Weights of a small GPT-style language model, trained from scratch on English Wikipedia.
Size: width 160, 3.92M parameters.
Architecture: RMSNorm before each block, rotary positions, no biases in attention or MLP.
Training: a variant of Muon for these matrices, 8677 steps.
MLP neurons of a small language model. Each row is named by its layer, matrix (gate and up: input weights) and neuron, and shows model dimensions 0-159. Each number is 128 + 24 x the weight over its row's rms, rounded and kept within 0 to 255. Numbers have three digits each. A neuron's up and down rows have the sign that makes its largest values positive.
Before each neuron's rows, "fires after" lists the tokens most often just before its 100 highest values on Wikipedia text that the model never trained on. A number after a token or word is its count.

fires after: " re" 25, "c" 12, "cc" 8, " Na" 6, " Mu" 6, " a" 5
L9.gate93:134147154139142128111159137096190164098103146111098142115155152123118149091126109103122111104152120093116173094176129128118116121085155141120111137156193136132175128113144138153102131102119112162119134127117100082143153167160170115113126091155128119152161148104151182094134109091140127136150098124165100113137176135126146114120119099122155137113146175130145123110130143146148135129113094173091101157110132099127110118168132128170128121127168107111124110136159165096155121104137104
L9.up93:123121125160153134080225139121162085091080110056146121174108149167112170141144140140116118127151111147158117106095120115148121136124092145138104102129107106151118128131112087118132168127137149115148155137156146156099136146151097091113132143164136079111105117076127137110163157097110170171123114104147134129080106090124099129146121110141116099132108111130149128130112146147138110136152138135112125151127128112106136121087116100134093117120092111145139135113163147111106110136145122

fires after: "s" 34, "us" 18, " Ad" 8, "ten" 7
L4.gate164:129162113110123129132128112168134120068123085159149100146119158101120162120127127150106113088081148132151154142145136117116112170122126141150092151122118116170140120131118102123130132138153159139090113131167173118122133190145115114148131127135123122172154124151140110141147118125104152103143132129153089087143138073166155159073157186113092167138138194116153108109148134129105096123163135106097104133112135134088090136142108101130118121120116137134129121118107176161174132145119122
L4.up164:116138109151140115145157104137102158111162129125114100121146111166173140065108139159132095131139157113104098126118118095179108123106102107166144137100145123128131099074130147168111090151180122170089116113139104096161110123127143149136097150149116077094155123096148188137173114124150100136098122116132108141126143121190129164125169148122110149133159122130126118135109119143113113140107124119125147156102154099125137171146119137122141161128138133113163154141173142113077125109123097

fires after: "\n" 18, " He" 13, "B" 9, " hold" 9, " A" 5
L7.gate284:127175120120138081108087182143131082173122095124122135147159178091138147111162143136148124113138135076087116085128095093129094110115147130118130152129138158083134134146080113119160137133149122132104164110097144088131126148098133119101132097140136129110128140114087103115123155150123097159086144108129147124136145141127184127162137138148115152159142163137086168134060135139153124150117177116113135132115121151104119137177106116160140123135131131121092130136131164156092140143151140
L7.up284:115117166114183148177116100093117073167132149130178132152138173091165112138153133160137175124106158153126096112176095150111098094106132149121121110108130126129091157122112134124135154114111163141145161132123167128128129127157123077140121115117164145090121111129109103134142133114090183112081122138111123094107147133154145181127117129153151112120121117099186161143147091155138156132114141161152132122137103130162108141128098122102093122171141123097142123102119160124114123136138113

fires after: "s" 25, "as" 9, "on" 7, "lo" 7, "u" 6
L7.gate151:084114124098105129116106121132126178152135153102126095098117123127118122131158134109134128171147150139124172115071129159121148136080157116125112153090148140163155107126133098113125133158158153135122115134111071113163131154103175137088121107094124161149138181104114166122115085138113101136140143095161184083120107108088099146153078136135172148108122118129123110124121144144121093167138153129106135146087147152106137169092131099152135136158121109104123131122144139103122142140087113
L7.up151:101134113115106141097131102082145154116153100134071134112152122148183144097137118128107108135126160170109143056154094084120156141121117117121128150114135164128110142128145094137145109111139131110100138120130130132159111137137112115085127159169103128127152146128079096111128090094122148096078138093119127089148116099127112112130151085098091099194159148142131178131119097156116111144138122083131137120114132152127151131145137157139101129133139111113125157158147153151149165128185126

fires after: "cent" 17, "al" 13, " the" 12, "u" 7, "ar" 6, "n" 4
L6.gate200:059149137122127120132089112104155121140115117125127163122116125110103129141099093151136142126088105111114128119081158128107113129132172118100140100108152103104106105068109115087136085098139131130163170118117155103099120112125101153130127120147136142120070160084097121132165094109142113129151136110126147141150109120077178077145103132096130147148136131134073164107132149130162130142149143080092135089101117151117141155170109132112185131120128148130125139098121143102151143138148125
L6.up200:130104161122131145151112098175153143123121129114133147107157111153127149128156096129179122099161107148151120141133158138120118125168126155118110088123100193118132141079142128126075054100128119164156155100095122105129164078131106136172176166148172136122107150159125153103135115136115137127146121147118134122110151152117094124086119154156109162130105146123120173128123108147111118152115081137124101132146125166128137194114118129090148105112154108140124108139112150146104116158137128

fires after: "\n" 59, "s" 7, " is" 6, ")" 6, " was" 5, "p" 4
L8.gate283:092114114139123097143108128128150120103138155112158112133070090094149126173109137163126078157119139126181140104159143133133103131140162137153105134084120145154150088086129111141144159137130154129141121145112135073092139151101121175088158086164105150120090077143149088089155160128089097099160128143124117111158154118163127122155089146104126098130110138112131144140130131155170127142124119150119144147133130116139138084159129154138136126135110082100119137135147073119150148124144113
L8.up283:160101076083108083102123140162162128090130119114131130110126080103132106152096124128121130178144157151135122080115105183132138112164114122053103097118127130155121127154139074083105091105142136142148148157124108139111081155142112156122108100153128170103136128132129134120113118105116111110129133147131130118131092134131116132146107135098154101129099070112123112139142132139161171124130112101171119119132108132131113120151101128140130145131119114179167171143178118089160124162112123

fires after: " " 49, " is" 6, " 2" 5, " |" 4
L11.gate129:142136114114137101158124121151129137154136128102125110137164085145089132136130094088083115090121137099131110160109079127124126145097139072098122097148136112109101127105145152117117117100096136127151160142183109121127094143135148137132157133153170117103116162124109136117140137111129091118102134107163117116107158109102118119157153117116082104099144122160121084144128153151130085134165148138154125147091133171120153136101108168092131144144108195068116116173108080122136117141146093
L11.up129:171107132151060108154141181155137126143148139151130113132109113203097130153140141121124178176088113107120125116134133119110127130128176139115131112131103138146142145145078174070132129110135130125094124131132099157123134136111120130125119133129106068110108138129175124132100121173115127109133128141123127152099123132158193139140106087157122109143121137133126102174126111131128107075118125148160140093124125142128171149120110133086111134178166125119163155116119099142152095161137117

fires after: "\n" 20, " in" 12, ")" 9, "---|---|---|---|" 6, "ing" 5, "s" 4
L9.gate156:106110098112150148168125165174127161126161108152138126151117124106070175154136141147150141112100128172150136132111118091117100112086163174140107149137108155129128119142087098107125129149126113132120125131076162130142170166147117119189143106152106081107088162131102128109158133106098128134134132131130130120135146146142101135120129104123126140140128088088106130149149114164173116162134169121118147121106113123162142124094173077173169146131104164121124104128153132137129139121170142
L9.up156:125145158139114099124137114137152151122116140137076120112120094151127186128132127143172142102116090200124135128102082120103162074099113127104102125138133132110126125146118134103134105146101098132150092130117152152120133129112115091143131097154126103111106117108101073153114161114122154145133119091157150128108141116136161149078114109150161133125123177106116127168123085090167125131142149123155131095158165104159124114116181111105171116152122145166094108117132155130078162133133115

fires after: " |" 71, " " 22
L9.gate36:111055161102109115144115114118103138106108145132103133113111118135128107127145153121126147185068090130084128152142104111085131186107112094162146148150124115142112115122093132097113174098101118164116130147116122127078163101152117117134167100149119130140138153140117126123124154099131165132129169130094135125153128106152123126157123102119125134201111193149149156139109090113131155139143104171089118091107134129126139096122142121136119109142124101110141089096106113126125147120156093
L9.up36:134107138180178144176123102106120191111121110131097104093112113106097089138145101120123140108143098189133067132153122155095134174118159116137149131132148113135095089137141127119132142159151123159147111164102113126141155132117166070142123129138087139118128128091129140108075142123118166107157129127098143111162115093102127165155134100105104140130114149160137143135134091154126155095142094142161098152146116110125136119111109137099144148152110082133144129128107115097163157160127127

fires after: "\n" 66, "″" 7, " U" 5
L9.gate269:119096102104126138103121131098138122157134089121100138108167121142093105133136131154155123137114155087103152143131098118179122107166126163142125167142084122122152108128117125174102094147112108144128142125134173064091137108124125145120176147147104122098118109150139049178174162153127110098162145125137152134121135150127153136169098112123148112116137139153160121108105132140135154156130122112139142114149131116123182113101132137171161114097107084128109127170093105153096124104122146
L9.up269:117141161110117126119119154156167164155123122101154101096137168133126120157134204143094152105149117138129135126159152156137133103107129114135114159119149108137088154072117139122126131111123090079154115151130162156115106116127141158161155142144156110092159096119137106144178159066096173157106107125154129072136143134112132141114142123132178136110117159166127164158098134136148148105147120112121132103136101146129157127147184127098139129117153121125084104142145134095152100142131143

fires after: " st" 14, "d" 12, " D" 7, "t" 6, "n" 6, " d" 6
L6.gate74:153136127065145124096164137125129131151158096137187143104161159110146093113129102145159145096141164143179095117137104104150138110108146151152144104127120069077114192151122126089121117127147121163186119097137151147108107108114157137152146091137084080138122104143089130159121147121113184117081121115148131152108163130098150119124112119155109106132133089112118143113144147099152137109140132113136145120113128120148101153139131121088155110130124141156126161144128146163120101110131145
L6.up74:166109097107111118114093138089135164095166111082152094123171129107138145128138138106103125115114110116068091086121103116158079089166099117130125086165105099133145120118154109117159122099151148147095134139116162144160090135093123176132126109115130164133131152096095122102097128153132160139120105095142155133114135109124116134120109178104104107094151143152142137138075148136134110125120130132147151111137091175115120090121134171128165135134089136117136098153136112143104090097120144

fires after: "\n" 55, "," 5
L8.gate254:123162100172102109120123126121114109162117103120118134121120182130125131150148127132117099178136090120144105110128149127129124108159106146138128147138179118105119148131130106137112166159143137152126096179098118119141136151124153147092102132140138085099143116102177128106098110121088111104121167092143111141126116122171088150059165143149171133098110146139158097139115130138124079175144133166076172135132129142113110139176118087155134129137143104142098098155152134124154126155118166
L8.up254:117166105087151111121133108134123136111077160109111094102117098123108171137121125122165113158128154082141140124116139139112153138124108152120176170131167137139121107136120114146152156124111118095167102143115182098137136131103117115054111139095124141075073104141091145112124131113074162122075126108145117133127137161138124088129111100124081116181112094124095133116111132100143093166116101141122148149141159142166149091109117124159126118118149106114112120123108126135164115133153127

fires after: " " 20, " ch" 15, "s" 14, " Ad" 8, "ad" 7
L4.gate289:152104114099106158126174096136156125079107107113137112123103168133119121115144171109112110141151144147145189148156147158146115163165140120128103147154083146125113132102139124147129151109147138145111140133156125170118072147114119096127098130123154130163115131122124109162067089113140143117115117134155136148117096109130113130140168136124112122169137097113152073122121138156136136086161139132132122134092107120189114132099157097141112132147155136149115162053094152125110170157140128
L4.up289:177111109133165142116145134133146149092147107145180113113181129137132151127082124122154155162145159091088104123156135127121069127106171140120159139155116121100146146169125150102101109146130115132118133128151097179107107106125140117140129112149099129076141133061102167157116135080120120123127149096103117146093107116124115135120113165093119132157099129117151127131129119142124109106133165137124106124133115150099143111119160119134147164156174144212134113134103136132125101142155089

fires after: "er" 22, " University" 18, "ment" 10, " Museum" 8, "ute" 6, " District" 5
L9.gate110:077113134120118063158158104122121099135099132154094112109144112172080145094123169091117113101121106168152173095117138147105147116157131121143148112116143136152116135090150153136119104095128159117100121115105129101096128117161106093114110170115159183112120099166152140110131146126163122131132073124126134100133142099183143125102145122098147146102131136104152191121087132137157095150080150112115142103111139130136129118109115160098126126116123139140174137117099143130097115104158121
L9.up110:139166148127103156169129103101114149112095135081136160131126090121107178094152177111162115126118114123171082171145154136136145122084129137096152143129140148145095151118150117120155149119101184151156182121114112120126142150139134109113129138114126085107118105109145132144118102126122137093115147086106135157134107146131125128150121123157100144104124172124120147112182099126169164116116169107115138165185130108107124088117137161095163153125154135103092122126119100136101134095124169

fires after: " st" 20, " St" 18, "n" 15, "el" 6, "ar" 4
L4.gate314:123147080118107123109128093096099111103139141131114140123168147148125134170096090136124165121086124124119157130097127173144172122084122136112110128168143143088144118116135138114119078100140154127142148144149169084122127141141117094183129113139137119146127081120071133112173108107135165107087121109105150151130124138106129131143124116118126113192153122169121133135136100101141101150148109124115109127109156165044116122122186104129143121129156121127160145117129135115117105101090139
L4.up314:143134141116113135107144129159148120113143100141078123097110142116081136155123082136125150093108098128122125119138169126181123117115145119135124159145146062117115110113127129111133101125103116127103120115103146149095181170128103104131155158127129093111096140167129129154186151115159137096111164112092163175098178126109149097134145165112145087131131117154110144114130128094129087141141146078145172139112089129131161139106166120118153117100171145139142093092140139104129102132119098

fires after: "s" 34, " " 11, "tt" 10, "w" 6, " S" 5
L8.gate61:111147077091137102134114096130128132148074136114134138148124130142112140142111184119113130167155141149140107157132145111109148127093154123146117098086090127111141159139120133081114124184101144136146118133145120134138143152137100112128112144101118127114124136103134107118133128158089172120110094144096108146087129118141121132142126113148094160103137069128123063094127144135157149139153127117128169157173143087146103089100106157174190137116160123098101148116185104099114114140118148
L8.up61:113125123124102163094077140099151100138121133132124166103109160115152141109126158144099159118127132153098148155100148114104145153102136098140090124095100145114151093100124105160117107156122116142089111144153108116102117124142131151084117075170118119158118112095169106118145116120111116124152140154127131097138117151103116117054155069134112079163116129127136124128149099141133117120169161152146105147143154163090084103178126122163142122142180105130137085139103138106123104111133138

fires after: "or" 26, "ran" 14, "in" 14, "cent" 7, " Pri" 5
L7.gate143:101127122116156142121098106135101085126112149142159149151173120119171121137116108069188176139122090143120120094109114159108103126121154142130098149143119105113144104137138152130143097109160141125085141159146156137131125121117139164090104115153107097129097092139116096132094105144133159110102123162058167147156094115130167153110141152120145140093104106137101129170119101143151157115097132110105125166141115118147143177136111118092145101130132172170152102125135115125122123101157096
L7.up143:090158126110119130163153101104117142123109119137164131088144139148117106108076131104135148184141110134140115127100128126139097136105111129159142169112162128146121148080149157155106128134090125136143133074142112153141126161133144131137143112151141158085099143117088110171138187078129171140103135131100098088179159153128151136127079109137115108120126115100093144135109086128095108109156154103114116161101120161167141115137130141088110119097122113127157152137144074168134134132139140

fires after: " " 34, "s" 24, "w" 6, "o" 6, "n" 5
L4.gate198:122166118148148167212157140125121136141189141124115111116135162117146128136134159133134170162116126149134142123117119087134140138114119133095136120118121144142100121114159130133144133117118136155194110142148133131094178111135123147105125128157131113157119119096108124123124107133195159123117144164160137159114139143146101138070161136123176098159143085194155143102141129152123124094150167120113149099082100127135093124173128121163098164153114136136130142152129133111140124113089121
L4.up198:110091127139147164158132125118151160161164145117093112133123165137179155130130139116096149121128164139100134147081119127126130153154136121139139095108137127147133123158133116111157088155147114129138150123154092139124136135173147176118152190174116154186073108104151134136116147106130103155112192149114142118147124114163105106169142125143177103172141108099094140121099115108114140172116165130115120122098134112126132127100107146121135109113093096073150114135156116104111144153107118

fires after: " " 38, "n" 13, " un" 9, "ar" 8, " (" 7
L4.gate156:126139143136107139138138144170117147162138125158175104091085096103138160182117142089116138153172176153118137184193099131179103131120128125147131132133109094118128104150163133129084084146113161119115136144147127105129136166118148140149181147136136122116093163123100100117138107130097103111134123117152134125152146141130145138155121122132150165126129124138129156148132101117135126089138165121130132062143139121122124169115125086103077165101172160130104169151152135106137146136121139
L4.up156:115124122089059118129149083122119134105125101116165096148159097132174115143144151106126112117204152119119138098115140120107130118149130117133134139144145077101159139118114127167165113188125155121109112142117167139129150112127130165104100104168112114126139127109098128194134171125108150154125117141120157127179110144160114158120118145142111142117151183144090157133127071168065093117151112118125128119138109152134129126112106125111146105124091129112117111115152133141116117136115090

fires after: " st" 25, " T" 18, "t" 7, "T" 5, "b" 5
L8.gate78:141112112117126120152068140089102147153138084124137150121134123130087103131130112126115102126123098133125123165133184144174117126147141138145129118101101085134119147147091153119088082104118143126134149112133102124121129112099096125167135153125122081127064115098140122116115142144138143119130129109133150188143185129158127106113146152130119136104153147144150104107104133120095098087161162130107169152139116110095099126117140162139145121116133131117189119091109188162071166112130119
L8.up78:175091128097129161114088097119135126178117112118119146103153132176098120126122106142076073161110103150138145108155156131155100164117124140144117109118114100166131113151136128137135113114156128082112103137124091158104153156108126138122133132133119122088101118142181061128127155141166150149140143138167150166105120080119136128158099090129125121109148111109137126113144130102120093140147105115127145124129127129063168102086117153120167154144129153121155102129069155156140120126112112

fires after: " is" 33, " was" 20, " |" 10, ")" 7, " (" 6, " also" 5
L7.gate309:126161152115104110148158119091098140123156118134133152110137111116132160158148125152135113171154135114144098085177103105103118131066125108145126165126177129118163123163123142145108136082143153147137138111077169156105099136094165134108099101154152136112123115141163154147161077099126154123121129160146106139141188135142101132092080126125126152128142103163145155097130105102162133134106166165107130117126127168153130144141136105150089121126129088108117155092126132102149113154142103
L7.up309:130108113139135142093106142139113084112110130118141166146098092115104097142153140133144108117131155198142126091159108149176138151124092127109075122136140110091132107142124123141109123119161164063092153129133130097150143162100136163095099143121113156119108128141114158121162119088100095166119124115109120150147123165138134124098143143094156149152165127125155166141167182110108113144126140088105147170105075146095115111150129104123100120123143149104119121133141112104162099093129149

fires after: " T" 28, " M" 13, " H" 11, "P" 9, "T" 8
L2.gate202:164129150168126106197112129082130110161125142134150130128124158167120133097112105110161081120128113110126071091106116111125119124137212128171127115114142074111139159150155140141112129150138128164132166133160143157149149123112110129121107156142120142153105157106117097160125145141136165125111110109133126081083123171147140114136118115125111133117144129112105092098123171148115080174141093104141155132114104172121153118118153131146143116140110105147141139099079161114097123119115144
L2.up202:114114142111104094114130152124134145094151104160137113125101109131111150108127133109145119135175111093135122095173147127155090088118081133153089114093139115150138161080111127131105106151148152146095111095120118125147125099096110112122176115094093155148097135144116109124138138155144135152099120124142113139136114188113114108132086137130125122129147155132116191153106110071150134132157099152114128128136147186131107146076104124171140110127066127141145109140136116187160099147137151

fires after: ")" 20, " is" 17, " L" 9, "," 8, "l" 5
L8.gate302:111089123115105125146144080114115155108131153108112125081117075116085088132133155177100125159107141110157104097108110141126128118125098105116141109134105093117138127162126103096127145078116078111081139125124145136087158094103131113142164136144137152163094118120154117132124141158144133127136131130134122134151132161138184109143103149149111096159147164088069092139180146128125144114135113158099120128144148141148156099132123151102088130119096150145146092103122098144176129121082143
L8.up302:135132101098149158108118083123123090163116126092126137131094103141164108135123135168106119142154092124169148109154114168161145132121076106166132148137150130074142129138113152154105131120138135158138164148106134104138168136146145139132153159196128150128117100144080123095147116109102103105110101171126128161113130136117209105103124141156152132129128156130132143111112120159127123154118140146163186165121098144173139137149158137097099138115119142132124116138157106112175118155160127

fires after: " " 45, " |" 7, "-" 6, "ian" 4, "ic" 4, "|" 4
L11.gate11:095109152130126113096135123152070120193088138114106052095116114137163133124116123136138129149114114148127147132136133128111123151134124138116131151138193117135116126133140129139093146084114104103100128131185118127112112143137139120146129151147174155087147084119083142127132151086092116085155146156142058086106140154121159121127116095164101158136113153110135148097170132134155144133094169130152147125125128102135088151129122124152105154142093100098110103113119134132159127138112123
L11.up11:083114138099150123110121146172118144163092121119124136147144116145127158163111088176117159131123089150111098113143139101172128134128131123130131132151084141122146143117095134106142133124126122149107144120099164169160167076110143116154102135115095074119129104132130125092110166140139162110186135130132120141105118111102138128122129109150123123155110154188182111133161119119105070121162158156110164096125125098087149118189119116116137120095121102107136169155143120147154123154102127

fires after: "\n" 78
L11.gate3:100144088129162118140142130130122175179116132100107099139085116152124113120116145132103138114136091133125142151145179099152158106153110133106139175135175068108101112116108129113129115134109117120162105135080164106129135084132128131135137090144117139102128115122090104126143142112099134131135105101135152108110161157119108134126131129118133103162103072155158157151156145160119147168143114111140108158121147116107132091122161089158151100162144122112179103172152129142111072167119170
L11.up3:119114074115137125118100088114122121103111163194155143097140131125141154133147117132102147162137154117163148109136090151146174133106140134135128141078106121107113112102141115106116139111136084122115078147115110095179114140113110157073126121142122139105090130125144098127130116111099121107120200095116128147089133075148143137142132135161106099146114105128140077157088127135125168150132150160145155118068159130133104125120157113122128090135146091150138133132127101135161146095100141

fires after: " the" 22, " an" 9, "s" 8, " pro" 8, " a" 6, " Australia" 6
L8.gate265:085136146181133105091156139138165138141112115127127148142155121151089165132111163113123109131093102125168091134112132109094139135153107125171133151105171105109154111084121090120137138135104095130121117105127112089104108088158138115135142123113113113151138069107101138129195151122159102094089089106135139110106158125125126096095150128137117137114128094100140087162147152160121133091119163098153121105097121101103114136149135170126166152173142116122129103154101102079123125122138118
L8.up265:116103122134154103095161136187110140105162147108160085105106159104141117131132165092095107108120127168120155108116149160127133104149081079129170123113141157141126148133101123155129121187121139116111118155144094111116130141128088131120157102125117083089115132127132134066120126135120116125099142119138133140141128093126122150144158101149136103112113105145145167110097133118190143118116066086127105105118128140136094153116166152134119109143174109103135097111147073122143107095119164

fires after: " " 60, " G" 13, " V" 9, " Ch" 4
L2.gate309:171153117196144108143152092123155131086164145112114092120111190104148129159115118136138146096171127128133139155204122124094077143137123131157117098123169102114126119156160112156136123134140129096122136143112182129154091115137168115132073128110137103125140112112130125088116114113103110113132133127142106150105135119120129167132139112098117118129138091137122134104144078146141124078096120162134112103096121148177151115058134125125147096134107157139119124125120135114129172109126139
L2.up309:118085101159153102129151144097152120134135124171122154114107134123118178089121159179111125126115163101106131141146095142169162170084115157142132107135142095098170134128135139098103101148185118099047149139117149112140130106163111110124128128144073129095102155125095113110076128155123148107144132140163119154140117113128136160094107123128113159149112129109100100095114134102173163120106127108165131118143113095069112148150096149112123146110130134114131100136128141133146121114121144

fires after: " in" 21, " c" 14, " " 12, "com" 8, " C" 6, " Com" 5
L2.gate283:120099159135145134133149168148132136175091109126135124134171167163135151114114103110093103147124114122136180105163172101129140157122151141135097096117096127146100145125165156130123139112111110110164150113115141117112172107143160124124139109134121101105086186119104111153179134123159135075106153139083149110158140133112138118170149091118136171119117118132133145113161123127104096098128090149124120142077130109115136099093119145083102145138172138089144142098085085132126153145120126
L2.up283:144130160150185127106137087103122116115156125134138131145105124107135113104082076107107141110120107128132100109138137145156149114087122124150185133137141090109094137161166099125125078123150140101123101097096132080116156076161160142151111101145138137136098133147114095159137136134134114128153130153126098116141120105137134118112126125113102157115125123136139181177125107102070163172090119124144127145141153104145082087108125108129101133187114124180175113147142128140140111111133129

fires after: "\n" 48, ")" 16, "---|---|---|---|" 6
L9.gate265:102139101136148142133134101144122145116084097072098101130139141142147151162106141114111149116137117151151137116128144145116121118132175140153167171156147112166103137124104130089116077121118139131127126121124148138135134146171152139149144157139094113095117132111063099132174150104101133143123128091176086165084135155137140145105114119125183125111128128113101110169120133148181112139147140152140141133112154142103146133123141105134155092194071169107109108151113152124085150121115135
L9.up265:076139142130124140127120082118141183126071123083111094143117152115151146139121133107115124101107097148095124142130131174098143106131168141134128153146115135172109119139152155079112118089107136145141118137128108166104138150158116144128164153131111120120121161095077090124154143073100120111121098104162115141120111169160142142107118158128137136150124096120097102154168130128169157127157143147162126117112140178094140127125133087133163115157107156144118083123128149108120132110130193

fires after: " p" 39, " c" 12, " G" 8, " f" 7, " " 7, " Grand" 6
L2.gate217:152112151118119099109164117089125107099125125138125091106121107149150119092121127130095110140129156073159163105168119147096097122121170132179129165124120142180103079133136171120143119151094080068123176107095135105107113106156130106139108153142131119133126137081111108146152128126116148075128107125153120137073148100120110155132125110142110134139109153144116169104123112149130116117153079143154149099135143169138152146113159118141160125109144101112080154109141127158159158115138110
L2.up217:074128116129116151091095113157133112165133113145110133141107087110168114122112153127115154135135139094133119147130092093128132108160106070116108122165104094126122169128143144115098143124129155154163077088107114091096124168168127144119117126109152114148117136149113154139126147135117166142099181163111154107144123167111175149084153107105130144113088121109128104098090134120154141117144145117144121131140166142072155148119083164101114116130167144171161116124117098099136130127098134

fires after: "ch" 19, "il" 12, " ch" 11, "mb" 9, "os" 5
L4.gate92:113110179128129110153158116106122089134160129116126093143137130111161153140132113134121170107109108150146115126132150132143091157071122085140077122110123099092157106143103135116124124109142151144146204154112144166085080156148101124128112139115111091115120111135141130143173120144103127143101156090179128160145117157157129141121151102123157087137142116069134143121122112133118107077123150165161123135132128100105102153151111142101133144137177084131142138136164116154137083126140111
L4.up92:143121161157137134100112119099150137143144123106087073137115116131151107102144103174133152141116091132128129100140161136107121149062143094119119142161111132114151086153101125139113132161132092166175184164124148143154125132129161121115143133189092090148152113131160161128141132121133147116147098090116134089159134095129138140109136137194132128130179135109114105111122108141129102100139174143153121137093127154158083141152107166125116131155135087158157105113134130099145115125117101

fires after: "x" 11, " J" 11, "ong" 10, "g" 8, "la" 6, "t" 6
L2.gate81:125123167099113142150152137076137122106141155104128075168117156108168096138164136131131167141129081100121088073141137137123135085116122172092139106175125123149096074144146117159112188116107112102162146103173136125119161123145171149097149129131125164111094132123131136118148120153134152120123100139151116143134150113093142101158134115107107120100131100128148102155132182125092151135118134121127138116155122119144134093163105114098160126100112121139144088141165154108148178132122129
L2.up81:163156132131123131120115123121126152109089092162145152137148120145147108085098132137108109114151133130162113108162119114102180110122109097127107106134161167105108144163101119106125097094113144125188111145109178188079140146142133119126122137117146164107148133066175133155129079104087096120157108092163134138133122135158147114110172097147113153094130110126106120133142104145098095122109165146092164137135122115106131119114139162101166135120154114136146140172113139112115139172132118

fires after: " in" 28, " " 19, " along" 7, "-" 5, " (" 5
L11.gate161:104135123116127124096173089049125141135111130129159131143115155109129151152102114096107118097149144128154101163151133141090120140141081080095092116097190083143141122139102152142085113110130119069119138139108118144113131170109113111122114122149120165127170130149149081131127103115089165122145119133184111137130110140156133125135107152147152138092153125167104131127124127134112109118141154145083153106134093119137113105119110105180104130113110096120127108101090118150127144161103163
L11.up161:117103117115086105098121115103096122111148112094111089126151130121135136124175120108125107109135128126112143136139158137131165111143117088121079164094145090141112122146072143125145127130146145107163144129077132134093104095129126066132101120098133130087158170162163099143103115189105123162156153143113132093118146131116103133126150109084110117138111129110137154100133121098125148118135145094090114082193129164115143138122123147084107119140109161100118116146110116185141126124101103

fires after: " co" 15, " d" 14, " " 14, " C" 9, " fa" 8, " f" 7
L6.gate70:137104147100141081129100110174147134125165116106119134149143126162127109133087147142090154136110102094149116160085116107103145179136116162150098112176136116129129101104118148110120184134126136125155107082100090075083132093157121134158097135145139140130120124142112095140105106101104102111074143134134140147137106109145117132144097173114149097130121163157176130153073154130148133160122097123120101124118124104110130113091118139133171134173139086145118124140123152105138138170150119
L6.up70:127150123119153131126159124105106140106153138118121140136076158155148195127092145112123107093109129176112121112080124094108175134120111131137102135078085109158128096126160121141103119165121134143139155133105065108073158092142143100132154132139159129101110163140109136100135086107116097128130117103141117115165125103103091122153160116114132098159083126171138150119104162104125118126211121133135109130125136159127148118094116127125115137133116104151115135126137123146099114103169160

fires after: " the" 25, " is" 8, " was" 6, " Pri" 6, "th" 5, "," 5
L7.gate102:107110104193146101070151144104154105153147110070142136122100155130118133142148107129134119157127139116168098065147115108160100123155114131107137112083134125112164160134107156140124162087132118170133161175111120122158121157130135140142155140092120168095093115111133118180108126121119130159095164123133182131098168131087113123079143118131165139161129135126136134126138090118125110131128148112138099096120095114116101096135157145148129143132123126118134113158134129169158130073144117
L7.up102:174143127144127153160141130123097131115125139178150153134134109151115149140106143124089157126099174130162152121152121113141161136168119140112161142125164151068099178127138147140150172099152130099150109124184136073161118123144131148110144155133157130112108139152130069131160132119107141123119141126104130154156120134142087093095169110088128126138091156145154095126106169160113089138140133138128149146098111165096163133175139118143129148115103111128178076138138124122109132136141110

fires after: " " 73, "n" 9, "c" 6, "s" 4
L7.gate112:138157118122137172098127125083090157081125134159134111132124195107084150132106127121136088134118158110143121122128130135100107131136116105105158135149109092097083129157121125094096119084093076140149106130156120156114122118123098169140149106156147128122123103130158162090084060119080118076139130157105118110114155112123132125129145109164150119161116084147121082120129131135166100181113144146132137129128121129134116131153132136163116120112138104153178082133102127117139122143110109
L7.up112:163136126093132069138117121118090129102132157116115102140144163142133136145103163080130149115144138136131146175133147117102137095148110142183137134104149109122130126128095135148151102127158123173091121133122109151134117141109153125149110141144126114141113130111073093102106184193140108121150137149107070125115124080128103084138121121155162120167111098128166117111083094144138122114098129145108143152117157173081125157136169123120132103142109110112085163085129157130120115103135138

fires after: "S" 17, " Si" 9, " Du" 9, "s" 8, " Ka" 8, " S" 7
L2.gate210:120114134153113122125134134165139165145152108151072133149134118122123165096152106126116127124129175151158120130146110154146116117103103153112134121132128155109117145081115112151123116136111171105139131132147108118140112145126096133122129159165101119154128116148122152121123099129076092106127102098122125113154146139122117139118121080146093141127178104150134072168133142117179136162097117150152058175169139145117132077109158138149100053127123148124120170134164115133153140163136081
L2.up210:137121108160159159174089144153124153093158145146100145133100139135126135139120146123121140108124129111113112154129110093158127123104145139148142149129158152120140144124140157155125120120154178144087100113134126125110156143084164171125119125158116079150135160137148115133129155138140068179105127139111143096141105104119122115147151104141098087114100106143109066146185136147158120160135165151175103137089128137070160120175132102123111107104149125099118157106119151147116123087168135

fires after: " V" 27, " " 15, "-" 13, " 1" 10, " Mi" 9, " (" 8
L2.gate268:146142132142121162161099128119134173162145150125087158082107139104095163138126136158099083140083173110156093113108140124110110131124152113154141119122124141102112155141153150172159125139126144074108123177114145163128122140169126085158105092120139134119151121065110141115102113159142128133158096157128115150120088160118124131164090114162118196162103144144100103103096093127133121125155131138145122157146108154116122117081145144155114114139125117109135107162129120105110109136168120
L2.up268:133174091155112124111175116170148177112110122118149106131117123115134152114120145116136147122119143103127088081128084127112138131120104120132113141146136134158089128109159162147120127138096116094114098152137159139122101104132171087109094108185077134117135109081111141147100093141101133128147108073085136155193126146119150158144105142150097156162080150142125125151120128136119144107127117131154144187116148120115110108100081161136135109115105127124128125114146128123127129172184135